python train.py --n_layer=9 --norm="rmsnorm" --final_lr_fraction=0.1 --dataset="wikipedia_en"
MLP neurons of a small language model. Each row is named by its layer, matrix (gate and up: input weights) and neuron, and shows model dimensions 32-127. Each number is 128 + 24 x the weight over its row's rms, rounded and kept within 0 to 255. A neuron's up and down rows have the sign that makes its largest values positive.
A block is one neuron, or neurons of one layer that tend to fire together. Before each block is what it responds to, as a language model described it from the Wikipedia text at the highest values.

Final digit pieces that complete years, mostly after "19" or a dash in ranges (19-09, 1998–99, 2011–12), plus word-ending pieces like Vega-s, phospho-rus.
L2.gate683 [117 129 137  68 128 114 109 114 155 138 121 113 130 137 116 125 161 191 101 106 115  77 133  79 127 133 117 113 128 164 127 146 140 154  90  77 115 111 160  91  82 121 120 104 114 106 131  93 173 118 118 130 113 178 143 131 146 153 166 147  88 113 145 142 107 149 124 155 153 145 118 169 119 129  96 129  68 111 143 121 118 186 137 121 114 133 112 109 115 139 142 177 115  99 126 139]
L2.up683 [133 138 111  71 130 129 120 119 148 173 112 132 133 161 109 133 132 125 121 119 136 131 125 133 115  91 123 120 172 114  58 172 144 158 115  66 134  79 131 145  73 139 113 109 134 145 163 160 138 120 148 132 143 128 154 164 149 110 128 112 145 177 113 145 139 153 158 173 132 163 151 136 120 118 136 111  81  92 138  93 122 154 159 140 127 110 139 141 138 122 145 152  97 154 144 149]
L2.gate1160 [113 113 107  96 108 124  94 104 101 133  96 117 116 132 131 159 126 132 144 131 185 100  98 176 164  90 131 138 112 132 112 117 177 169 127 110 153 120 124 164 124 142 125 142 127 134 154 142 149 140 131 153 150 123 132 141 149 117 135  92 165 111 148 107 157  84 110 139 131 162 150 138 121 126 135 127 127 134 100 133 108 149 108 107 126  97  96 105 134 110 166  99  96 148 139 179]
L2.up1160 [143 133 154 117 142 146 118 112 179  86 127 150  54 145 146 113 128 118 139 117 141 103  92 115 133 109  92  80 135 166 127 109 135 161 103 155 162 133 147 150 127 148 102 130 160 163 154 123 130 158 132 130  96  98 127 164 130 139 141 156 131 110 155  81 144 106 130 105 157  78 140 127  96 148  81 141  97  81 118 139  94 128 137 142 119 116 114 141 143  90 132  99 120  99 138 171]

Words opening a relative or purpose clause right after a noun phrase, mostly which, that, who, and infinitival to, as in "groups which volunteered".
L5.gate121 [206 148 139 116 178 134 102 122 133 118 147 133 102  59 153 123 113 123  96  81 124 112 108  94 111 163 146 116  99 105 121 114 110 143 148 113 129 140 113 104 134 127 141 121 127 121 101 153 128 100 128  72 135 164 121 122 106 138 132 100 100 151 162 116  98  72 129  99  94 133 132 142 129  78 154 108  97 123 113 127  85  90 125  98 137 132 104 162  98 144 174 139 120 162 150 129]
L5.up121 [112 119 110 130 140 115 141 133 113 173 165 131 117 133 161 137  96  97 168  68 147 151 160 117 141 118  98 120 138 157  84 136 169 101 151 140 141 128 146 119 116  88 105 137 155 125 121 142 142 139 133  61 150 120 139 194 114  71 129  99  81 146 133 105 127 123 126 175  86 151 106 118 136 110 202 125 131 158 115 117 138 129 131 122 117  87 135 147 148 152 163 153 135 145 141 120]
L5.gate271 [ 75 143 147 120 157 110 169 116 107  95 132 173 112  92 156 109 104 104 135 156 121 129 117 128 152  96 107 130 168  81 170 142 138 138 102 121  87 136 177  94 126  89 157 157  74 139 122 138 154 115 164 102 144 147 161 125 134 121 169 112 141  73 150 130 128 117 117 151 135 139 149 138 124 100 138 130 144 143 131 149 126  72  96 143 134 147 149 158 168 111 134 112 104 143  69 132]
L5.up271 [ 99 145 101 122 121 114 149 171 117  91 113 164 148 107 126 153 125 102 107 124 132 158 133 106 134 107 169 160 113 135 146 106  91 112  93 101  99 133 175 157 135 134 127  83 129 105 135 132 164 132 154 104 138 121 162 132 149 142 172 135 150 140 130 121 110 103 147 110 147 125 130 139 164 126 116 102 117 102 127  77 118 155 119 149 111 155  76 106 104  76 124  91 135 146 126 120]
L5.gate397 [ 95 118 139 142 135 140 121 101  94 124 124 132 154 136 187  91 153 101 170 179  67 105 121 148 116 142 114 150 110 124 142 123 136 122 151 107 110  99  96 119 128 101 133 118 111 141 154 158 119  96 143 162  96 157 114 131 110 107 115 144 139 132 125 156  70 151 128 106 122 115 151 121 129 141 130 123 122 170 153 158 122 101 132 124 136 106 135 127 104  93 121 116  76 122 111 142]
L5.up397 [151  90 156 126 124 128 156  87  82 136 143 144 123 144 127 138 195 141 139 162 101 139  89 113 140 152 154 151  74 118 148 164 126 130 142 169 163  96 117 142 127 101 119 122 115 125 137 146 160 126 155 131 103 142 117 135 185 109 115 100 160 127 158 146 133  93 149 143 137 115 106 139 139 156 125 142 109 111 130 186 118 204 134 136 120 137 154 103 112 123 103 108 103 152 103 126]
L5.gate798 [139 139 115  99  85 185 149 159 123 129 105 151 121 159 119 127 134 134 117 157 150 142 111 129 110 158 144 149 140 135 110 111 152  98 121 111  98 129 151 164 149 107 153 154 119 120 127 149 115 135 145 152 118 139 174 130 149 131  71 134 151 177  97 150 126 132 166 174 148 148 115 141 122 128 136  80 132 119 126 113 142  92 138 141 106 127 165 135 112 146 146 119 151 185 100 124]
L5.up798 [117 133 133 108 167 104 163  98  87 119 175 166 173  94 139 135 151  88 117 168 125 138 132 141 156  93 135 105 104 147 147 143 115 104 102 166 136 124 111 142 132 101  97 147 113 129 124  85 112 132 148 137 126 129  91 158 153 152  99 145 108 147 118 134 121 109 133 156 109 114 146 120 133 161 103 160 133 125  93 136  89 137  92 111 137 124 104 118 117 141 148 127 102 139 176 147]
L5.gate1037 [139 168 188  89 153 126 133 146 113  95  63 179  99 110 123 143 142 107 134 117 138 170 116  87 112 102 120 154 116 135  79 134 119 139 133 133 138 150  94 153 121 113  97 137 119  56 132 157 131 114 175 129 129  87 175 104 131 113 113  99 175 102 144 105 139 106 147 126 101 115 143  93 149 147  96  93 144 136 125 157 152 104 110 164 151 136 102 149 105  93 172 191 120 115 105 141]
L5.up1037 [109 160 129 124 127 118 110 113 132 119 160 144 152 121 134 166 140 121 128 127 125 120 101 159 144 115 104 117 137 149 146 126 135 146 163 120 117 202 118  93 146  92 102  97 123  96 162 107 139 122 157 123 129 139 115 104 150 157  81 145  79 112 124  89 130 116 128 170 132 111 113 123  69 118 103 119 140 107 141 126  74 161 153  64  99 123 169 129 132 164  98 166 104 139 134 137]
L5.gate1265 [180  81 148 113 155 170 165 123 144  54 129 135 120 125 135 116 168 121 160 188 113 114 119 107 197 163 131 131 126 122  92 129 150 133 158 135 118 137 130 157  97  89 117  94 136 100  81 175 161 124 117 112 137 114 122 122 166  99 142 112 126 150 131 102 161 110 126 112 100 105 125 126 108 147 101  66 108 136 110  92 123 126 138 131 121  91 131 139 130 117 144 160 133 139 144 150]
L5.up1265 [118 139 158  95 135 120 143 135 128 109 154 127 124  92 100 126 134  83 139 118 127 114 111 110 122  92 172 145 129 137 116 150 125 129 122 152 145 174 155  98 114 149  95 125 123 115 129 134 110 156 126 129 103 109 112 165 129 153 137 165 177 132 121 103 115 161 125 129  93 153  84 135  93 143 124 150 137  95 124 139 139  98 115  84  98 125 190 136 117 145 155 140 121 161  94 148]
L5.gate1698 [ 57 150 164 102 116 150 123 130 131 158 127 160  95 168  86 141 142 151 123  93 106 102 102 135 150 138 139 157 109  84 150 120 140 128 134 106 124 110 187 130 107 106 164 121  95 109 168 153 144 143 132 148 119 141 166 178 117 156 143 130 168 113 136 161 115 102 139 120 145 149 136 123  81 118 109 112 127 174  88 125 160 127  79 100 109 131 114 174 107 145 137 157 114 100  98 124]
L5.up1698 [103 162 101 108 161 145 183  93 119 116 129 173 150 115 121 109 126 133 117  91 141 173 104 173 139 146 109 128 161  78 109 144 159 139 132 128 132 125 108 122 113  89 121 142  99 130 106 114 137 129  89  91 103 124 173 104 122  83 122 127 128 134 129 155 113  75 132 118  94 139 141 110 126 163 128 163 124 114 125 114 143 105 114 144 149  94 110 149 131 129 140 142  99 127 119 156]
L5.gate1712 [136 116 150 132 151  71 119 119 105 109 142 115 168 127 124 190 140 156 136 142 152 156 121 120 119 136 166 120 110 125 102 136 144 142 138 125  98  84 166  90 165 115 125 167 125  96 147  95 124 115 119 123  99 154 161 136 138 142 137 145 152 129 129 164 135 140 112 146 173 121 127 129 154 118 143 141 120 146 115 122 126  93 136 156 120 183  81 136 111 120  86 116 157 137 132 109]
L5.up1712 [144 136 111 131 131 116  82 119 156 118 132 142 118 139 148 126 108 128 179 142  92 149 112  89 130 151 161 133 116 124 135 130 111 115 120 127 127 105 100 151 167 115  87 147 132 114 177 140 122 110 148 147  74 152  86 174 126 146 106 117 145 112 180 120 106 116 159 123 121 125 144 119 113 123  74 119 136 145 146 140 100 117 102  66 140 107  99 159 120 127  95 111 123 105 114 115]

The second year in sports season spans after a dash (1993–94, 2017–18), plus weaker hits on other years and time words like later, years.
L5.gate31 [124 153 109 118 124 115 114 185 127 149 136 146 132  73 129 141 142 161 138 131 124 124  62 137 119 112 166 114 128 125 154 100 167  98 169 140 128 184  80 165 120 130 168  96 151 160 127 126 137 111 136 117 102 154 123 136 142 131  87 125 114 157 115 173 141  94 151 118 112 114 138 101 178 102 170 137  99 104 160 139 164 161 133 111 126 150 119 155 108  94 152 173  91 178 116 129]
L5.up31 [109 138 133 168 124 131 124 109 106  72  97 154  92 139 154 124 125 129 138  98 149 116 119 125 148 145 150 127 132  73 133 124 107 107 134 142 107 100 122 135  99 119 126 152 100 140 138 129  76 131 139  82 164 135 156  59 110 138 127 156 100  71 151 122 137 114 111 136 110 131 152 106 144 119 134 108 122  92 105 161  96 169 112  84 173 120  89  81 148 147 116 130 156  97 143 112]
L5.gate208 [114 100 121 132 129 176 107 146 189 133 136 142 101 129 133 120 120 106 107 129 118  77 111  83  95 169 120 112 111 121 178 107 165  82 175 131  99 116 103 123 136 150 135 140 114 131 124 100  81 122 130 167 126  98 159  96  79 121 135 111 143 107 141 112  97 117 144  90 118 121 131 124 148 131 104 142 129 107 175 121 103 110  85 127 153 144  85 121  99 123 126 130 143 182 163 107]
L5.up208 [120  80 118 108  79 129 146 150 102 140 131 142 112 138 134 145  97 154 132 167 119 139  91 121 117 134 122 109  97 100 132 123 163 100 110 132 124 151 132 138  64 147 107 123 125  94 156 133 130  98 164 121 173 125 114 119 143 162 118 123  96 114 136 168 166 116 106 149 121 105 125 118 135 117  97 131 120  97  87 143  95 156 113 111 131 113 111 119 159 123 123 112 170 144 120 117]
L5.gate272 [152 114 114 182  97 102  97 154 127 131 141 140 104 130 102  79 112 104 110 123  77 106 159 134 139 124 139 137 101 137 120 129 158 184  91 166 145 182 148 162 138  98 139 121 116 116 101 111 125 142  78 163 121 142 116 111 110 117 127 136 136 115 130 124 109 100 110 123  86 188  87 150 150  84 152 168 146 145  87  92 160 141 117  99 146 131 103  73  79 162 173 159 111 113 149 114]
L5.up272 [168 145 154 111  99 110 110 135  84 102 179 110 121 154 118 124  84  79 137 119  74  89 126 120 135  97 114 132  74 140 140 134 209 172 144 166 124 132 165 132 140 122 111  98 122 148 123 168 128 130 124 150 165 118 127 122  81 119 135 137 140 126 149 126 123  95 131 135 122 133 116 138 141 113 130 144 114 123 137 115 156  99 119 144 144  97 132 138 111 164 110 153 110 111 158  94]
L5.gate1022 [136  71 158 163 123 119 124 123 169 122  95 129 141 141 140  72  92 114 146 153 126 105 124  96 128 165 179 159  80 123 169 104 153 141 100 124 116 123 138  88 146 117 138 129 128 150 146 109 140 159 114 117 153 121 154 129  93 158 126 106 120  53 105  93 119 158 154 156 136 165 111 159 142 107 140 101 136 121 159 157 107 125 115 163 153 109 147 123 137 163 112 116 110 171 130 134]
L5.up1022 [141 102 143  98 119 130 102 109 121 109  74  99 144 115 120 112  98 103  77 130 143 152 133 147 134  88 130  83 151 149 161 153 149 166 133 133 102 165 125  73 114 185 161 124 102  90 139 133 148  78 140  91 152 121 115 144  68 145 110  75  85 121 134 123 118 142 107 148 143 135 146  91 130 112 106  63 114 134 123 120 155  85 129 139 116  81 114 114 107 153 112 160 129 103 130  87]
L5.gate1096 [104 103 148 132 146 173 124 145 143 154 104 152 112 110 154 151 117 154 114 163 128  93 149 122 143 100 140  92 121 132 184 142 172 128 121 189  91 174  94 126 132 133 135 165 135 109 128 141 111 107 140 162 138 136 110 131 111 124 142 141 106 110 117 123 103 137 106 127  90 148 113 159 101 150 134 124 170 102 143 107 112 119 136 101 100 171 120 104 109 108 111 113  85 123 112 125]
L5.up1096 [113 116 120 137  97 114 113 109 116 150 141  96 101 124 138  73 127 118 177 116 126 127 114 155 136 161 162 135 108 142 171 155 137 189 130 122 135 138 120 122 128  97 150 144 198 133 125 150 114 120 140 168 141 157 126 137 129 160 142  66  95 143  87 105 128 122 158 146 149 139 141 115 158 149  99 188 118 167 115 117 166 125 143 128 143 117 112  99 149 110 142  85 116 119 133 168]
L5.gate1244 [130 150 127  89  99 127 113 137 129 115 132 119 142 169 111 142 129 111  73 139 135 124 154 101 135 156 116 156 120 110 157 172 120 131 187  88 111 135 145 164 120 163 130 129 144 163 122 186 125 155 155 131 189 134 125 146 179 138  90 130  95 159 135 127 128 149 164 105 113 161 115 144 128 102 136 113 121 133 147 136 110 134 110 108  87 119 103  95 160 132 180  81 140 102 125 115]
L5.up1244 [119 118  74 121 145 166 124 152 128  92 143 120 162 198 168 145 134 134 105 142 150 121 149 100 147 143 117 132 103  88 125 138 129 167 124 152 125 128 168 120  87 143 173 103 141 161 156 132  92  93 138 150 155 124 130 161 147 129 138 155 127 116 153 143 129 142 142 133 136 130 110 101 137 153 135 149 140 159 162 171 108 142  98 140 144 151 113 121 110 146 151 112  91 104 104 142]
L5.gate1514 [125  90 152 149 127 156 137  89 103 166 150 132 117 126 139  81 151 147 108 111 119 119 115 135 129 148 127 123  75 195 143 144 136 165 122 134 127 168 124 151 128 118 159 128 126 111 140 176 111 154 118 154 135 112 106 116 137 115 129 110 144 176 156 116 128  90 143 149 116 135 122 129 144 156 115 118 133 142 159 126 107  99 132 180 122 113 149 126 104 144 138 139 179 138 159 133]
L5.up1514 [134 134 117 107 103 109 113  89 127 121 108 144  75 128 103 142 125 139 150 136 159 136 183 159 100 120 149 140 144 150  95 141 156  88 112  97 122 116 141  70  64 140 135 117  63 168 157 132 131 100 119 141  87  98 135 107 116  75 125 130 121 132 159 148 177 104 103 156 146 137 115 161 143 124 136 113 133 152 132 102 131 118 114  87 157 176 110 104 138 126 136 124 143  85 117 152]
L5.gate1575 [146 117 131 144 114 132 158 148 107 155 120 102  95 167 146 140  77 103  99 162 123 143 121 121 137 158 157 138 158 150 129 146 114  85 164 119 145 172 128 142 134  79 134 124 113 137 154 150 136 144  77 102 113 134 137  97  99 160 118 138 151  51 149  79 148 108 128 105 123 116 111 156 126 112 149 141 188 154 112 142 124 113 138 129 136 152 120 134 118 154 105 144 121  87 135 118]
L5.up1575 [113 117 115 159  75 117 155 141 106 139 119 147 126 137 141 180 184 117 114 145 131 140  89 148 122 137 101 123 110 119 129 109 177 130  96  82 144 145  98 140 102 136 144 106  82 110 105 133 133 100 127 161 111 140 146 147 108 121 125 128 153 160 153 142 127 157 151  86 172 180 115 116 140  98 133 142 131 162 130 167 119 112 143 103 152 152 134 116 134 115 138 138 132 139 127 108]

Tokens inside sports-career text and stats tables, such as league-name words (Premier, First), "for" before a club, and table pipes; weaker on parts of organisation names (FIBA, UNESCO, People's).
L6.gate59 [147 115 131 129 118  81  83  86 145  89 101 139 131 130 100  93  98 106 128 118 135 144 136 131 166 145 125 129 119 123 103 159 144 111 115 169 115 142 106  99 141 160 137 150 144 154  94 117 175 135 106 128 176 141 121  94 110 126  90 104  91 103 116 101 152 172 126 106 161 151 144 164 131 118  91 113  82 116 134 165 126 159 154 120 112 108 104 105 112 112 111 126 108 154 163 113]
L6.up59 [ 89 101 110 105  95 143 115 127 126 129 112 118 116 121 109 150 104 127 120 130 126 126 120 137 114 116 158 120 140 147 138 103 140 123 189 129 147 159 139 132 148 165 122 141 158 141 135  95 131 106 141 103 159 114 160 141 133 138 151 161  98 149 134 117 129  71 146 106 131 115  93 127 125 113 157 128 162 103 103 117 141 127 108 102  97 122  98 100  79  96 154 148  76 142  83 128]
L6.gate1388 [105 116 112 176 102  84 105 139  85 117 152 142 100 106 152  92 111 126  84 137 116 103 137 127 148  82 136 105 110 137 112 122 151 136 183 124 168 159 143 167 160 146 154  94 144  96 142 123 143  75 115 162 140 178 118 108 124 140  95 123 116 136  88 169 119 115 158 120  94 128 100 117 119 154 169 139 140 114 112 112 174 123 117  95 146 154 132 105 140 123 138 148 136 148 111 132]
L6.up1388 [113 124 162 112 122  84 106 121 131 137 148  64 102 154 132 113 131 129 102 132 155 114 103 111 146 198 143 102 135 168 152 113 146 151 129 139 112  89 179 136 129 130  84 156 135 117  85 109 137 106 124 148 149 168 127 134 126 107 169 124 158 115 131 127 113 145 129 108 168 141  89 195 141 127 104  84 104 189 123 100 133 134 122 114 164 134 117 104 126 120 100 152 114 156 126  91]
L6.gate1610 [105 120 149 118 141  81  95 122 151 142 175 108 115  72 134  69 116 109 124 158 146 164 151  92 120 127 167 107 159 120 143 149  94 154 116 111 125 124 139 136 102  89 111 181  85 142  87 145 154 101 142  97 119 133 127 163 112 114  91 176 133 135 119 127 142 108 145 136  98 137 123 112 128 137 130 140 106 116 174 147 143 180 103  99 135 160 133  70 130 160 140 114 143 130 118 148]
L6.up1610 [130 150 144 122 145 132 153 185 118 112 113 114 142 137 116 150 139 129  93 153 137 110 156  86 104 140 119 148 116  92 128 114 137 148 141 133 136 121 113 130 171  97 124 133 100  97 118 145  99 130  89 133 160  99 130 101 145 136 121 137 169 101 127 107 110 146  94  78 117 130  86 148 127 115 106  99 146 131 120 120 152 155 126 152 152 118  77 132 118 128 143  86 143  93 115 145]
L6.gate1950 [129 154  87 166 135 133 153 123 174 111 146  94  78 137 178 142 114 129  79 169 108 155  90 131 139 137 160 132 119 145 139  89 126 140 130 108 138 133 151 136 109 157  96 114 120 122 147 134 113 108  70 120 156 123 123  99 119  97  99 143  90 107 139 119 105  84  97 112 122 158 133 114 133 126  99 135 154 141 144 128 162 103 160 138 179 137 115  68  85 119 104 150 111 119 152 123]
L6.up1950 [111 152  90 135 155 109 111 138 119 121 136 118 118  99 140 135 142 132 114  90 141 163 132 127 116 115 140 144 136  94  99 102 142 122  92 135 139 147 158 117 103 110 113 120 112 104 138  89 132 104 111 144 155 130 137  75  70  93 164 124 124 133 168 132 116  77 157 137 153 189 149 119 130 170 131 156 151  99 102 110 185  97 130 105 163 164 131 113 122 165 115 140 151 100 121 120]

Relative pronouns who, whose, which, that right after a noun starting a relative clause (people who, player who, tournament which); weaker on prepositions and scattered word pieces.
L2.gate1595 [123 132 140 129 143 122 121 146 139 149 109 161 136 154 116 165 160  96 151 136 150 100 108 116  95 119 156 145 141 135  93 174 170 133 146 134 174 143 153 150 101  95 105 134 159 131 100 139 109 142 115  99 134 127 189 153 149 146 127 133 140 139 155 124 104 152 148 125 140 148 140 138 150  96 134  90 121 122 133 102 120  83 116 114 104 138 125  68 112 140 179 147 136 114 108 172]
L2.up1595 [ 88 131 108 133 134  98 136 158 131 136 135 148 143 161 111 124 171 111 152 121  77 159 129 110 126 129 111  98 114 171  90 129 126 138 101 120 131 160 122 115 150 127 129 123 123  94 116 160 135 109 103 101 123 140 140 102 186 131 117 143 104 158 123 155 135 183 104 182 102 136 121 138 135 149 129  73 130 142 120  71  96 144 106 120 139 119 139 103 123 171 104 114 177 119 110 143]
L2.gate1833 [145 112 147 135 107 130 129 133 167 149 121 180  65 137 122  94  97 115 117 153 130  98 147 146  68 123 108 129 108  86 106 129 148  93  85 125 148 131 103 149  35 163 137 115 134  74 128 126 147 146 100 107 163 111 132 170 149 126 146 112 142  90 166 125  84 146 103 108 136 135 115 104 131 113 107 109 133 144 105 104 144 119 126 134 132 149 115 140 156 123 157 132 108 102 128 177]
L2.up1833 [163  92 136 112 158 104 116 102 144  99 117 150 112 107 130 135 111  95 111 118 122 127 132 126 112 116 148 146 127 139  92  99 164  94 121 129  92 160 134 122 143 134 143 147 164  89 121 167 101 123 138 150 155 117 136 130 116 118 112 119 121 140 133 172 118  56 129  87 154  96 112 100 107  65 126  90 147 141 169  81 107 106 127  99 141 141 102 148  99 127 108 151 152 105  94 162]

Words that open a relative or subordinate clause right after a noun phrase, such as that, which, who, what, plus subject pronouns like he after which or where.
L6.gate62 [122  84 130  89  85 132 132 121 114  97 114 150 130 132 126  93 138 144  56 143 132 160 141 130 119 127 152 139 107  96  83 162 120  81 127 117 111 125 192 139 138 159 133 126 112 171 169 154 121 132  94 124 129  87 133  95  88 160 105 104 163  93  97 124 124 128 170 141 115 126 137 113 124 132 118 133  98 167 117 112 119 138  78 102 108 129 146 123 127 148 142 120 157 119 108 150]
L6.up62 [146  84  90 106 148 118  85  95 129  94 163 155 145 153 129 158  90 156 100 111 161 113 130 110 129 104 116 160 121 134  87 142 129 147 108 112  87 107 166  76 155 170 121 113  79 120 166 125 101 115 136 173 155 128 109  97 130 107 136 143 125 128 155 150  93 119 121  95 171  93 155 145 126  98 117 131 136 156 121 114 142 121 126  90 129  86  89 118 104 128 150 100 146 147 117 125]
L6.gate1323 [ 93 109 159 156  81 108 141 123 157 150 174 116  76 129 154 138 137 100 178  95 125 144 129 149 111 112 142 185 169 127 114 113 148 115  97 106 118 143 149 187 132 150 139 110 121 115 134 161 122 136 138 158 100 142 172 150 133 137  79 108 143 113 113  94 144 131 134  72 107 138 149 151 142 109 151 142 130 144  95  82 116 142  93 132 119 135 130 117 131 136 109 105 109 163 163 151]
L6.up1323 [123 134 115 151 106 105 121 132 153 136 145 140 143 144 108 157 121  80 135 122  99 121 135 148 121 118  97 120 160 108 137 134 106 127 165 117 138 113 120 151 178 160  89 112 120  88 115 158  83 137 128 154 157 156 205 109 107 137  87 113 135 113 127 106  90 128 140 144 175 144 117 142 160  69 106 119 123 168  85 112  76 147 100 100 130 140 171 138 130 117 130 100 145 140 158 109]
L6.gate1833 [114 169 109 166  86 153 181 103 129 124  75 161 115 146 142 146  95 123 132 139  99 116 123 146 125 145 114 137 134 115  89 125 143 128 152 133 166 104 111 160 147 113 124 103 166 125 111 151 142 108 167 158 138 120 138  89 143 147  89 113 155 139 123  85 119 126 118 147 121 143 122 125 121 160  72 137 105 145 137 100 128 114 113 132 130 139 128  96  97 108 153 138  86  96 121 116]
L6.up1833 [ 88  83 129 122  74 117 133 117 128 114 150 156 122 134 105 145 125 169 126 129  78 125 125 145 128 107 116 126 140 138 100 149 142 191 140  91 112 135 108 146 137 110 132 148 121 181 115 181 142 130 136 118 140 183 138 139  88  60 125 133 127 131 143 125 166 103  77 109  86 155 134 151 109 102  95 134 128 131 177 153 120 111 151 143 141 145 112 120 115 116 121 132  94 158  98 110]
L6.gate1888 [140 109 105 128 106  87 153  78 143 117 134 126  91 146 134 160  95 137 138 126 135 153 144  99 159 116  98 148 107 152 101 107 132 143 148 111 147 157 103 189  85 121  81 136 125 130 130 172 100 166 122 137 120 135 121 114 132 143 163 149 101 104 104  93 162 157 166 158 162 106  97 167 149 120 158 139 114 127 145 118 190 120 116 139 140 120  96 147 145 142 153 120 156 140  88 133]
L6.up1888 [140  92 105 127  95 142 127 169 144 142 114 146 117 124 102 138 113 112 103 154 140 113 135 125 107 104  82 129 114 102 123 162 102 154 115 114  50 126 132 162 127 136 123 157  98 119  95 163 123 138 140 129 121  94  91 152 137 106  86 146 150 144 131 134 134 121  99 147 177 122 131 131 114 163 141 155 153 102 169  84 114 124 139 122 155 150 139  97 121  84 148 116 152 147  89 129]